Weights of a small transformer language model: rotary positions.
MLP neurons of a small language model. Each row is named by its layer, matrix (gate and up: input weights; down: output weights) and neuron, and shows model dimensions 160-287. Each number is 128 + 32 x the weight over its row's rms, rounded and kept within 0 to 255. Numbers have three digits each. A neuron's up and down rows have the sign that makes its largest values positive.
Before each neuron's rows, "fires on" lists the tokens most often at its 100 highest values on Wikipedia text that the model never trained on.

fires on: ", ", "; ", "), "
L7.gate278:121120156090120134149137146100149133158124027132156150093124108104131057108182136083113140160175132120200176137076125125128193071191193163179107130090132116097066122145165145123104141139178109137130159075132184071126162121111153172107132122175125102078156108116170067170112151123130190080127132126147108133134134239164174134149146096139162170161106130095117127129131089090133134167116
L7.up278:193131143172139089108135106143132054172133118195162153106110132114125096104150072137087208154135162101118163054164148086071170120101165180153130161157179147123077071127138089152127159156179127125142145129121099076097163145074155179090139113121178140149124184125128160107114124139112132096170171138115120067114120182146123112181122135095075107199133118140053167127135152148164077107086
L7.down278:116057153110115170091196073101124142158158151171116094129088033123140100130140162080152138126125121123163116081060156098125127104128146142142097087088117097133111211095080150147089088097133071068198127165156197102175138183167144150158167107130144061164162089151106081150135146169067118122143070130142132121135148123181157142145158130148161152118116180133099141097160131110145070146169

fires on: "H", "a", "S", "Sh", "ad", "ria"
L4.gate169:134107160148160137072169204051162162151122116154118131092116107087181146112096098152135156125098139163210151045111176091133128118115140160082137123136158150158119121046134122108049114144119060101167118113173169173091145112113150150117144097097149159185085092122172114204108101108121182186145138161148101130182147155144164122142115141095145136047092145079115093058104160145106075104117
L4.up169:106136124138163110120151197100115139067175107080147127171159094143122130177090130159098143150166113104106130116150123140120174146148119097162184153154073110083125131142120102182134166118096190101117066074133137145143127100105136140117182147158081118117117146178197145087075100171139195151129155153109119171091167155151183109128146116191130115150152073143075024102111169074100113174113
L4.down169:105190147148072198135122162135127126161112127134111127127189092087098129080123155133130134089128176129116050140110116155082147152093134126111135144146159130106161160141091123161089109089121044172163126122175158086141129144127109142099149103143132078157180119111116149091080166081116142114092146123140132094084102153141141113124077156108146107088119099053129126158155143097075158135078

fires on: "be", "Be", "bo", "do", "Bo"
L2.gate134:105113126119154138104131152113091144110113152102122104101140141150185165055168176092125154155115084082128138176086127158079122111108130131097140064107127128118124186097136088159125118137119066079114159152114161131143170084081080151136105088143122137164142088142152099143178072112113066093182131131114107127158153116079118113172185132182197119157051147065130152126116098122094163162141
L2.up134:145082101173107153132133179140120101106136141151132141155121109071138120099190103106134160148088137123178163102104112100123138124147099170094086068149191204132129223086102070126195162129091150134103117167124109082107107035129100161114121101094115122126135117152117124096149062115147103133125091120124143145116131126087151118164113090139122121177122043113101156155159092118167147139125
L2.down134:107102136159153125152136130127104135157151159114100147159102160115164118082137160136095129161131116113112127139112111127116138114149082118129130098142149147110080201103158072125112127134107091114130087148140121115137121095149101093119121079161096116106123142147103125176107067141165078089167099129103134157149142093099109100090125147163166144179099119126153145139162124147104163116147

fires on: ". ", "n", "K", "\n", "t"
L7.gate359:121146134125095182175084118107095125073097108178126106170139112140111086130140155161158100149160113158089110159134172138141133112102174193112145133125110077107128157082066112165114125099117154104186118150154119120115144113111098143187182117139137077122125153145138077185140169115073144125066159084160141145136107139156102168127076097150115036117174103127194174102101121021093112158107
L7.up359:145104165146142141093079143147133104074130125088108143146223084121152109146080149130130121130143107114162105144133139187098149168197156185149180132113094079111124154141107120145103161137095098096099087111093116183047127151151159152097111143120147135144076132139185101113114162168141131098065129107149134094097136152190163096131160104189111090135136121157177139115066082157141148071132
L7.down359:128166084073177104147156127160163152093116142167146118134099128122143134110144160083140174165141150110087151126112099064160105155112134090097083127134151159139099134104074168138094144143121162094151159160195155085103166102100156114147121103067122113107137159136078134141166105169145180095196135077120133109161134169133121156146115162164109121154170100145166144112140143137164134176165

fires on: "on ", "as ", "at ", "over "
L2.gate180:133150116188125139094057098099146099161103152112130155114091095188134080115091082094107122132102110187121112096129152078146133206128205122096055130162073154142140144147228075110140150172108144104137142154130146141066120166081167172100143077100164131122166114086139150100116122115158160143141060185136038104138125212100085132067138119101164165097113147109083168145099127162141180050101
L2.up180:135111167163135137157154167050148084082116125122145106192112140156136105141108140140121053134137130086126171107172134120141110132146098164145169172119177145113131092132110119111166164107170105172141051108115156147197117107161097146110133133130088108132166110131129138134106111130093117155150081156112137160158124153107091148217110129107082148111061175112116128124140172107125184100139
L2.down180:144114129119153130087159117154154196100100136117120117146164125116148158124190125181103197177151111133096122098185096119106118084072085078095123132132136109143104149136094160107072106112104105150110203123113078083164097161149155063165140163125116133127127163119120145143112101106143097075066132110153156138116142128119154091116123116140091145120134080129103084137147065082132108063170

fires on: "| ", "0 ", "in ", "res", "/ "
L6.gate276:168130124100167126139081133159056116094111051088151167096133136098107161125160079148182088121173147149136101077104104155112153124171150148152141079161143109144167195098142167112116095154090103166141150134104136141077127104103105150105092002168091101150123129062164163094165111168180163126141119149127111060111084153072122097144122125081090122107070109135118166154086135143117092115107
L6.up276:153171127179115125144137132177071073100121080116107128161082146108107095074108135094107131137123143113101120079130115161175130126146104141160068185138132121171158122123177028147159152161106105092144132169166125096140139098081063119151084159107118175118154057105182157099138143153105152176150148154176125052135136148116136091115154086114122122143176136120131086155148098092139073095110
L6.down276:119167186138080110099175106126142121160118149102098114157151142139143063141116152123133074128089127126184134118103110109146155140077116097160105134129139124131168131178163093112187113156122116083132162164111082089148145126101123118103091138114159125122126102150079174058148170135097167164160150123120142090144182114122160131141188138110158072175186164122092097089137100140099145128117

fires on: "or ", "our ", "a ", "at ", "by ", "any "
L2.gate447:148114066080160074125095118110172174136120177120083184113094115178124156143127133139122132186163095124094109118142132177147065164198142157177156140167109102139114152166163070176143106124113187156143112134107081178110082138131119131195123130125123159103116157126141137110115109047152144164160170170107088112094124178091132096198091170154128141129135071111109088149163100190126167104129
L2.up447:125191108111155124139104114036122116120155112140087147129147087098111141115171081134161115096114131186134114074113146129159070147162146119125105108122137095135144206174172104142143104192151138158149154078071186143165126131116134177157134113144107084147140106094158071126132126127104137165104150101170086110152104106114115121183133140131079139177131146078107159074103109102108174111103
L2.down447:098103119142083112147132148146132099157120154170174108183121146220101130127052127147128150139167118100092165154161077146105105140129121114119148152160057106100162126136099115165127141091125141168148099162122127133104193208180148132134130181091165174078108125104098136116146126120153081089173128163062081143104196160177129099121102140174168079099097125171171099146177147132139166135164

fires on: "| ", "with ", "; ", "Total "
L6.gate40:107080122088140120089123100068134123193160096120118135110107144097158069112157134117151129108152115139144099138123122137159153146111208140089127144121120052114237162108134135104114156172112158131111167116137120117085124135129170166092181105138134142139062149122161181171115086104116118106090103147111106159134102104094089168110113169139134176157113168014123137137079155082129065141171
L6.up40:179145113145126133071104132163132160131104110191123144185141165119110131179135094095091102115142149131119104127141160186110069079101145117109088062086160121043090090076132126103121119135176140144161187134122133216118137110124083118188078161151145130071105159114133130185137097071092092141118148172069155143107104128124100108141152157123098173168084066155155054078170087160105115136097
L6.down40:128137158126133105095114134083140145117154096136121159056143136170109162136146135108153107197159119110169141137143127160255127132102127100143114095121139119144144157090143159067108124188122145127093205135172064121097105116169078147086145109103096187185129104127162108102103108126144073100163114104152169087140147149168127100127162105163113116072085176074120096153138140132139090119106

fires on: "or ", "a ", "on ", "as ", "by ", "let "
L2.gate444:115118083133158141162133132075199117141094142087154166101134134203154188144089119116091150142125138124133104130113168095079089125121141084142169168154103103155124117165159083158111135106074090132202082077111134195132118120113146096134207148167132124126154071139107119157128080143129194069129137169084098210109124131181109128094126164163150104137094190075163096041141112112139190089132
L2.up444:167119092171150115181164147108138097109054069100151149118066147139089126095139134125189138080129165097190181079119209120084047154152124122145084132142206062132120126150137136097146162141169167123130111091085116199088142106110127087127138127163150140146180122108163127127116126098149181172074136126090137132109100113100145117179122157169156113154098106112149132074146137153097154096129
L2.down444:108169105143125169074131147115084126136178210143139121172147142138131127145091095094118116167147134144122083179135084104121118107144147119104137127103109152088092182135098114145104121089103148162130109137135131131200130143134163128108105150077104150104082137130122111117109115090096076131165108104097107154160190150175131106127106141079044123127132166177128103122141098116122108126105

fires on: "one ", "as ", "on ", "are ", "age ", "in "
L4.gate96:140104109081125126138143105098113083115139172102136108185116139090126209148184131179109150140133132118112130168116150136212130175129145144133080136145110120096086146139212076145111125173099151112129098145133175103066083121145136073123181083188081166142162138120161126110143159130150127174085147183142088087083131161155151116183112106184116177148126074094117091161119149144080168103105
L4.up96:137061148109157146126107125119138115178155144176152114144155154170108120103096115087111113146112175122099155114104115122083142151110088114144157068084141133140175145122149109145113114100132148131158128057079108104175120055147114138136124215069128177160110160143125135186102128133180155119184098086105110078192110120099203108154147133153105184111085140114106148124205137122123159115177
L4.down96:074175110142099112167153102103086169174138073107095138158132110126145118139095186206172124120166126084099158127141135111106085134098155167092099162125076120127192179185123128087124106096132134156097127182164125152173115195137208087200128119157117112126155141103124122064116129138096098144109150140093096112112119156110070108121090173101149140087168149147145130127153104140121094126168

fires on: "No", "Big ", "ast", "some", "Mr", "po"
L5.gate396:183125066152126171117146094054104138099149097215110124213122111152129169119128140057153095100181153132147101154121146150082131066170146109136112160153144168141122088198121120142147097162139139062124148145142123111171126140122120141152135105147097157187132127187144064098150172050129105156151118167149175120162157169153186125155181088182084114129072124176128131151126078134138143106181
L5.up396:113133109139128075081071109147144089162151155136132124104230159129096102100151104149123118117205106143135089150105113119196184138159146219101158126114147210119171139152102110152076180137153167100137109128143169107106128156152150159151107122144163158210088070116094126108136119133129195112149160111106155113120195128095124088099110187164139102162114115149132136118140132129076117215092
L5.down396:157144114120136139161179065095141113107094116132158106108155145125137138128150145163089100068154122131134187099097144122147167162165119119154128089097146207148156144211076066124106113127154155074140132158142138142101134200104097079164117147151137120162089127144113111228206150103120139122112167122163108130107170122145087075108119103165124084119126165168084129120145097096122116098129

fires on: "took ", "carried ", "taken ", "take ", "brought "
L2.gate117:131063137121118152120104143143113092102134056157113183141180155143127101108141108120157139074112083137090096067120129142127153141148153138116149113146119112239073129069128130175157069095164135116109136130154144080144125089161130156191113092128139094106147127136181100047106145123087143074108123112155154176144141107067122173162146161137141062111137120130104114123105162123111074193093
L2.up117:134149156140123142135148108159119096116112095154102186138197135048115087099115137132156125053127111079116098125160132116091119167160189089125165177137138134122154112184109151145128106121138166074186119183140075134147152171194085134125111152089170089138157114152116135129158187146102125068140073123157131202143136156195116121155066154133131141084104070168149085111208137139198163147149
L2.down117:117154141118118137131100114147160120104088106100110159117180150064108094120122123145166093094084160114104077122131098105113119159176175100138072161145102112118144112193094136177139136143128132045140079149144074153151110166159109136112118128116131084143156185136105130091188185140046109171107128145170164217120131120153109082082089107106141099136136073149161094146175105124187174134099

fires on: "Sh", "took ", "j", "H", "Kam", "turned "
L2.gate54:134134115095118171166116166109096122110145141146070181109084131134136195105133093110131192167104157137154099126123132104133068112130151095143195155126108098149135097074096191141111115088127073140136087112150101151091166132123130125139192134153116066125163092136165140116079139159158139112100148104143174103128157148190152147071119130127127175082169143111158128140134121093138142179194
L2.up54:079150120154204139114186145100152134159160124088081113108146099073134144111154145115126142166123120091138180133193162142122115196141110147069131134080133159157115102122078108128124123109145132135130080143171142124157144121174110135076140160143138136173191115110097106090081143127173151097098076151175143107101134100120189147120112156098179131106141102114119121047050133097131161130154
L2.down54:104098122121146078141157068144128093163146171111162134150159117075084155091084131138159068158159145139157069129139084160045166180146161168141049128091139136184120109131160109164091139122099161098105092111123094098176107119153103120144129114110082116136108131124140173121113159122121075109124131108066109093104085064081150142160097097134129120164145109060106109055108100103123136158126

fires on: "\n\n", "(", ": ", "The ", "Track ", "DF "
L5.gate277:137159134099155182154147087092177061068112143108152144147120136140134138189060138142139128084142136144202152141124157138089125157143066122123129120111121079107155160122126150123166067128176092110130138089104150122134120111136109095103121101177127098181185152092109102135185117139127155148133114142114133181129141152116138076147106149118196139128144087086104149084183084099127165160162
L5.up277:169119135150097137142151107060122044087168145118089133097128121120130139103141099119142121079124107105147069140142169121101142112109153140153118109127129070145113149110094153068169167157133160153142226167092084154087094144152136087164148141144153168130147115138161139089178186110195173141154072108137117136111125109116134139190158144124141091158172131116105118145138174166127110150083
L5.down277:139168116131111166098152125134138083126142189092122140095124138104077069141142112139110135117033153181198107121152153131072154166136110149117102106122197119125103100129160115148164195180148084059143103073083152131176125183144176147115094111193111109127197135137145155108123139080112111129090143150134140117134097098097077101166134131112123120047129114147072121084114122120134154141086

fires on: "or ", "a ", "able ", "as "
L4.gate281:151103099157046086148119176095190146120163156101104137169099149156157147179089131179112174113119136159128136092119133128164106157134100069151134144114128094094159133169149135129138054134153116101158129166131120187102136071145151112153193115121117099112089120169108077155138144152134126101158098152089081099076118181147125191113097131163176148093097148135106094124128091134098199095108
L4.up281:053185157106145149135192105125130087126148131120121128169140076158102157122125097164129178125089134110072133187160163119141125103132125095144151129138116134161153109150126129216135117160180107107188097127214097217209086153148166138110123160127134092109134097108128095134159120113100099108144109105116108163170094175149106135101119114163136104179135168079073173096121089067129161065146
L4.down281:153075139146137109098120138129124177134100117131144106127119193052112131149125127116089114149172105159149102085115118118085135154126119155141112100137117150122091097106115103069123121133069070123108147135088098073068143140117143137108133115136128156185118142142104148088079130170146157142132101134094118067103199095108150121126160117102123151097100164133199116150150133155160101159137

fires on: "Team ", "All", "Total ", "–", "Ball", "il"
L2.gate262:162143153103156086142138100115087109104132066160114102142144140116160089140120116103107138126139185149125109135113145145115137120099137105135091071054130172089099084103098153135096149122105126114138137131141113112138112146137121114153105058151214091184094128170113177128086154165172149166070120073114077123132092103120139125112185162187148149141060111112170170163063143158065148134125
L2.up262:056131125167132128096146120131064135114104148131151115084185139118091149107114186095121131186132166085165183151139165112148096115185137129088143098135188121138164122106149173148155107081172116141083157144184115114131095088119118100081096111165141131169158114119149111107155187146119091160139130142122207113143128091091072171098151115097175119119135133126108146139123120114138144129122
L2.down262:126171104133134161134130126086056117147086168116142148149165163088104118142133160168084106116134154196152189136147138109151128132178091116097101111185129101060106103213173177104099116078159118116118114150141123162072133122130083114086095188103200084189173134089138108109155167244123112130108157190080132143146105141085144113107145172093128126101112114122143114079102164133134163100177

fires on: "St", "set ", "top ", "ed ", "best"
L2.gate174:140139080148153150136052118114130073093141128157071142142137103128207137113110155113157108141119125126125167080074163088091130176183101030103167093156179051143086100110180098108145142146087150115120081146134144104078172152117168148153090097147114149156135055129084120125189134117084149106116175152056121170128143136142141093096126151200137183089103137113136090147161088151170142141206
L2.up174:085146082141142161117112130087146195161063132143082107137156129151107110125026129133126134184125120080113143151117102074125121114171095127135145087160163100123064131133068182187117122094094124139097103126093071101120131145115159024120149140139134092109155094136184169088101146157098076158166160158169154114099110114114168086126120174069150120100106136125156171019159104110151122142099
L2.down174:151159178101113150113158110159151098151087196110123137099189121107050096113111154117090104063155062132175140103139169069103137110105191103097097090120086063127109105092151132141112102104136158109106078178136128159125077155191156179151161146163106156106200156176118110130117058121102172181184144175128053168071107088150132153150070168168120194153134098210104085162100159163120174125117

fires on: "all", "All", "n"
L6.gate267:076110124075155100166066160108119072115168100100123104175119138143082129087117115112108153132146152112122084114068102081141129128133149094107146138110146184102141150150105145101141151092079156145129079122119147095102149132092167172101184085110173140133152114103125117133145174147111148080085162060123220147140072188130131186125111185159107118125097169171098170148156112123166133159115
L6.up267:155147091121148131163086089132156059142061180114176165165134124139098120143084164160134083110178082129115115145073123086145160143081190083111124182124069168140151145082131144108147138139140134134146120157127114107155134090159147107136113093143184070212126137150125095176120157077150159133177129073097159120125078133133127106150147135171168120085082122108094184150147153126151165149135
L6.down267:117148150124177139164131158124167125090103179145128119166105164139088160086132119107123116161189092117190168161103158150150169127129114117113175162108103153176177120088150154062117076130164120099142106143170142123140137108151103040087074102129130117182165175106121168134196086148148116135174112117211121162086116170109114147099104104112153087148050115158149120121113095154116097157105

fires on: "H", "B", "V", "K", "u", "T"
L6.gate411:168109126216074094169139171138209148142120113168134166131122097074126107131092050105162104100103105123181151101220093109129084200102159121129140111142138161178119127115141114116054189114153115183141118124137093128120169144131187142169107124107147157171143197103097099173145123076078120141147168120085092153189106104191127088140156138139182092150112089120117086210122145133127138103119
L6.up411:084110092104120113103158165129128160111177190118170138173109113138118180127132126044082159142060168103149085095137118146177131176146130084146098113135108150141161149133137136148089172115090106136120132102180095116150040119088128138154126076103098120145129081140105136088069133174136079101129140093087129112115079063164149100062147082146165113114111116065121130157102135106106153174144
L6.down411:152164135085219152147069096135075089140161129115100061142086199148179116192127131177082152188162186112146039080135183132171151102103097071085159159112096098128128079166111141148134143072079106085126114138123165147147111114083161123106154138124143091112163090135183151193118065119185144100041137184124088183101195147131141128161156108064125111135140133135114122083142104156152112138188

fires on: "A", "An", "Lady ", "N"
L2.gate240:129077118131116167086075143109172165148152096204132139180101145171114062160166160123128109104099124158127107139091128083125149060121211163139151124095128144117093152130122159205128193077118198136130123150153172106100090097116115100145110139151111155104116123144184084106108119141105123153108173135144152092090160110123133108153142122130098086172158134144126102167071126060094162200107
L2.up240:151136175170186058117083110179161135124120138138098195150156145139105107138155161184093113116114086149190085065158110101153120142133157119141074113112147148108042201132147121127128097147104170138138128113131164114124075123128087122126073143109125187083124108106136145152179182146107151103101113123093184050206117127105141184158080177105118155118154081156135100171021165103120150178128
L2.down240:139112197176124148178109101143135120116119162186056147155163125150140131138137140207117164124109111151121095120148101106099147149145152115131083125110127101098141208145205149107100136085083145137182071079150146123148089198135132126153093137094163142098187104139116121127129086117128154091062143120117172092174089181074163133095075130118087137114123055102131089081065123154100129141116

fires on: "(", "| ", ", ", "was ", "; "
L7.gate379:157097150130126106125054167080148172192172088172116169127126125088071122070106075086080144132118102120151078178132159159112166119126150164109125146178134178113147127065160136152161168130171121169130142132111145084082133151101102098126233103095138145164124128131155124120116154159091136099149146064137085199115110139139157154173152078096120155136132135136088174118085120085129098162117
L7.up379:214122124109140110126147110114188131082083054146130170097117144171096152143151091092107091078124203039134142062154156166110148136164111114125143164155143109113145121133093129122138115153178137092193095168197152131164061158176157079110085091170148162132158114107138131164158201117157107096160116137106160124128131191147153162168128115172091145087149150144145126172099153156088119078143
L7.down379:192151132123099119121131162122162165174143116160109093140122128105128082089115103091117118149132162120108116067112127110140090199155135121174126120094151149121129107174108159096124132081096123121133118149139104094096097065111090170111081165088185143155151096101101214132056137098080082117187139154155155128111066102137151114111185130206041138134164214105072094102165164137216124158117

fires on: "member ", "President ", "director ", "leader ", "composer "
L2.gate41:143166082107121124079109164113091106122092130172098089085114161123133150146172131124143063097165112188120179174179143080082151106118156081126081085140080102127181136175103162156108092162154203070126139135122173125199107144081151105107118132136152165117163128143118136069076149115071146133109160089166146121159111085107114122161183125110103128117127071124121183161128127125105123177150
L2.up41:154200147136067066057106177064167142144118169172124088138178166137121123073213120172159119162133150162140107141127142107111100177142120150123109098100125142185147154153109169148183122144100107070087133156109174125126132116105132109098207117134136152089162135120137092072118116127120127111155144145108134133097159192158154126174178108130124102078104057144120141116145123104184116144102
L2.down41:142116120123108104116101150128126127112143139148116140103145187161096099131125160122132068112084141121171141136132082137099147136148109100132148072121104193149119141135115146181129105081126096126079157118116125118139117165150100063124131132068129089144131086183110113146118096195079097078156086140119140139141129137145119119134150133150188109098117100091152124173080155155145133119093

fires on: "be", "Be", "ed ", "de", "place ", "De"
L5.gate64:122152131098132099164106140076042192150106118080091127121158136154105123118170147127136061168160150156130141127148193116131141123158149194036161119181166177115117139091112047147144117150143141100068157129129120132109103175094088154194180131016125183092157172147162092102144129118163088089130133143162111121105142156086176094146152125114146144132156140108124116113102168175080111126108
L5.up64:121127151063153130115166077135087176160094126126123174150126137178129097152149110102106068135164142186134174103120142167129147146152080076115152117166136094074080150083121119127125156087200116106125195141179120078147193057194044081187168122113085089081110153137148138178119131114183050084150097170185200152106114129116120057083079155131143138161127171160106040124112063112118132129112
L5.down64:127161162099070139136144050090113121114083093075128193137045149132168138162143197151108055166131149107067121150061100117151079146076147114093091041154161106135149163111148068079108079137141080104173100149166089137138140152129189124112102133064070080063090150171130175147144089111118115081168105121163131120113155075087160152102139120137134163137105136085113153096142105106165080114140

fires on: "| ", "-", "Mor", "Don", "Associ", "Thail"
L5.gate96:158130100143111118131111145094154095102192128205133124102110110067120121138129119164193122142153170084127121108138108112130119091163153154152163129119175128102127131114076174220169136109107146138158120161122116107172162153083077181147182110124120176200164097101215121131108162075114099148137148110176110112147103158169116129107137162148114057148079111035052135097096093129136051161115
L5.up96:139130094116129127079122178144134133050097130127110124134152150089134128142072120125152120155107118171103111114208066149148175110120152091130116111114150094143068121060134096133124065144112108120119186174111120074169123184137068192171136106153167175129120118129156098122179167129132087121111163099126149099131045125142124117104081163163189089137114079122082118152114105128108083135112
L5.down96:161150071178153131121130150160167053084099174137180062132140133112150096150072164214161128166056145146136125198124045097093129052160108068124087086105138148094108173120119121177113093116095107108135101105136072148138151130148131135133113167150128148102105088144211153114160148109127112104123171100140080115118098151059137149109114112140158175135076130062115126154142135141122118104102

fires on: "==", ",", "0 ", "| ", "== ", "- "
L5.gate7:110142123094100154140151159139114069137186118142088169130127121105177115070117126131190121121064117115060151172174139132129122148167103187134105111123149127120199158051112157111092147111147118098189133112111147061127149111138155076151161093158183131133145098152132167099135133113165112174138135146132117158124113143128101125168149078107092113106116131125050150142123152085134065160071
L5.up7:069127076137075121140130197206129198133124110112180121156108154069151114116118084129133064138062182123107130156135079129163157107140100120132088130183115087138168096106114124071091102130071151098122133139154145133088160075122111144157097181111086159108094102120088126119062165148094072075045173159101143131043104110127171143142181071141137143126174137128105103120111145134120108128159
L5.down7:095136116149120105097148156191150174185069105166120109200095119075143080124151137172068077132107176142168136147059111128139185100155096087168109099123159138127092068126145050119087098076111191115109096145119119130150145092128092125121101197141189119109029152118120136168121158130115223074074153158166122140127089115099166046084134109172154176171075125134105117095102196127146070114110

fires on: "; ", "| ", "es"
L6.gate205:167129092133101059157143057139115087161189053120106162142102096168139090113114067149187106064107186165163055129177135111116152135154178134088099128129147124110127125055158093178163158137130104191174152141093127131116168120133124095104133103106126150178092084030125145106113149136143181131136109156131110166135093073091126115122078084096097068148165120109095157106108128160077145152103
L6.up205:158172138181124171122135180180087127118139132101111112126134091064165126121107174150155161092102167150147155137160092129160113174166058124130024175175188147169048130098107074164198106103099127050100187137163171084120120132095111105128102156114132156136084104103111114049107154151165132155110104181161160099089092125125224095165153073116108168182113155082092133144143121153133170091100
L6.down205:183120163115110141127115150136144156093128128087128147121102082126126115103138140167141157201105074097130090141162129128156153137112095104107095120178147150167105144126095071147164037104115126087136130135118140071080154114101117140124100139108143137155125117096117176081139107139138164178116198126144146109109166082144119145154077151209126162163048180181095152137131143138149135106145

fires on: "Z", "H", "T", "eb", "ob", "K"
L4.gate335:128114062132198168123159139065083118140157138111117129107130103115146124089113128166061120095126161129089117136099124125140097102112105175170138092101109145076137093130084174148158125166113104075128148153101138105122151076100100105139109132174118144127097095144163177129125101153091096131128194135158133148155129104169136142114101096124111133108183126113165117157072179093101122075142
L4.up335:124175130111164111131120163140098129133147110068146099082110059084154115129045109115157126105199171090122178103118146132158097134100073151150066169091157144106096112161137132108196145152112115114122110183107042156117161152126194109224242078196141095092081183110093107149136173108128113150145117110090181119129169078132114108099131124174132125090121090096096095098093117128147146097114
L4.down335:141109146072106130087047076145137152155113122095103124202174126138120162123143124121188106086111122104174158128111104176101120160110092147150084154081144086144072130127139178104106071159146114164097099129120160143144123121148090202146134133163178124095199108204102066182111162129145148121108142129140170085100149119067135097153073156113096099200107082107121167095109109124110146138086

fires on: "out", "eventually ", "Out", "Upon ", "soon "
L5.gate102:147122105107107111139080173147093087118112121151152132122127050118133130125161119141164152131075152121157130178131133143181131147134192158073187114069161135116146152149090157105098105136136096114096155133134226058109153126105122175072140117094095140177155130119189058110143113123125159155150075129116113117148123192156091154169125080146152105164075086114137134130072133148111133163135
L5.up102:098135107163169183124128092139163158146133148103159078124117095124106092099141133152135099113115133181165154116167138152152116185124145077098176117110119092192155126122180130117172078129083155163134124125129110097110118127135132081136094133140103105117131144120064131128105103119068088076115128151110151207121114183097102108169118168140122160154129124163168081189116163122163114108161
L5.down102:154105124096173137174145071142208156150099110117146087084103098156064115130155100124153092113134123109137161117128123129141123158111031096133095110148154095140110073100164152080140118096116124139126162129141140125068089115119097109169095139110167117176097165150127178159134128104148123090135155203154138153072072145081114126116088124158154152149138149114192068146136074134114118143164

fires on: "took ", "/ ", "Votes ", "Hen", "take "
L5.gate125:119135077080168152170114149116167173128078141128151151094152144118144154163075064131172117121108141130086138158145069115097150115147081113128136142144126119142116140181049187167121125137095136057157152161122142173117136097106132080106124126172121182083082143146137117127162178083091121063156104133151142133139087122112085140156045109113112114124141127071144151149105121135148155157106
L5.up125:151124110126142140068100152139063110104170170162104142162112164144134155108165088122091129103122149062179116083110123148112079107177122128175152119092172016162140154103133118188079107128103125143121150131158103126155147141135119134140128112120152105088107129085135128091124080137149065146062122155209174113146119110131120084133142165148154106150145049130107062149176117125144095146156
L5.down125:125053090121158172132101121112164115142091121114133127117135163077090130104169176130143162075120112120159106100174090130150149145171112108100107161088163086172104161181108129160084133101075115069143153164098120104142129115058130159178089121139072120103131163054067135120168177164139157072084128143095177159063144121070104118105105093109163114171159078113129110153187121076151161141076

fires on: "dec", "Sc", "doc", "sc", "Dec", "cr"
L4.gate398:073160119086178182147148091135093114148167127100123128210147103113134184171134119115165129203106157131158192171173136083114130138148124098157104142113097111147110168125164100180158117068120150146071164131108155141173102113180149147132217203131082089149129170124102120107139152114146135126097118081116115114094135087110083087131167067178116101109091144128125106108145149106127158096139
L4.up398:083098144124134113105119120115075175069084078103106105148152163098093091137149076129080143089171143131080130138042162174173094135138124169131097080076134118131145094087082170162162111115170058112103142120110169128121212110106143139115103120154151141132137167094208132164156114116099114108126108172153162111099088137136112211129150093144110118151096140104138113082086124066109115155134
L4.down398:074142085136134114132157052075089166141115113114125115107193125154083151109137099165172149173129084124112105089123154101169104157184152132167134178127132111155128154134157109114173140093140149138086133112141176133133079109164129074113171173163110136094115160168084068105074152127146136114127091136139193132113125096122103129133137115187146095109082124179169103115142174127097221132086

fires on: "born ", "Early ", "qu", "Personal ", "life ", "Born"
L6.gate462:198096149106087152092096140143123127102167125132128113134144105119111095043106138103168105087110151139133093186109152131080136106150164148125100133118139187136120098075147138117112173104138085144132162108069121104106181151090229139153142154102065103132145122087187168041084129113164129072165120076109180122108183073128127143141112122132086138099160138105144152178088124085117122181171
L6.up462:142134142115153107114122131112075152101109138120099160113143099126127147063132074095169127135114133169153087172187085120122101095174069145069124133116173150172085110127095140101043114151091157109165130101126186127145134145103106098125131163125061140134129104181150111167201108149128124081059125147194147130173143105104131100221084070096147188094081170188100157148127061147183096170182
L6.down462:155120154113083113084068131123101131135147153127123184088148145154084107130153105054175137129166120161186100150146125168116150118129088160087156177077132133126144069096203097114072152085105105171107128135069097121098161104092082144175181152151099101170126128079152141095105177125124171061134137136176119120136115187084162177112097135102073146122150165156110116127098146085156112139176

fires on: "| ", "\n\n", "ian ", ". ", "tic "
L7.gate497:113158119100104117123128089157095115112153132104089101146146149139102100198134142145108071049130126134096092132129079120136106113185064147128104125104136139108098158118192148092065166109134079126181200102117166101144129177165122092112105159118137102115111099142099147130151146084188086167133114161168120155132113100096153104178114107106112060133170153104045086088169113163130144085099
L7.up497:062132154122156056107133123171144109102122170148175165126131164080181036092147109157090133148062143142164115150120141149130120126184140178142086144147143106113124133145111147147109054102088160136185138161121099134170144136121099144147118091141140126130107146092129132097146199158164103124069132127115105089165110125115114080152198097106087152148189135059113150117138168125067065136125
L7.down497:142158087147108169183065166076129102178149178135108122107129065134145118119077161154155161110145120110089140093109047111101111167135119100092136162100149141067130158072122118151081173196134103156154154173130138112116110112149172136142144185160133119141099094142123163143145114065111181147108086096123135139187157114080124099140086138176127134169130081163142173158113097107112119124160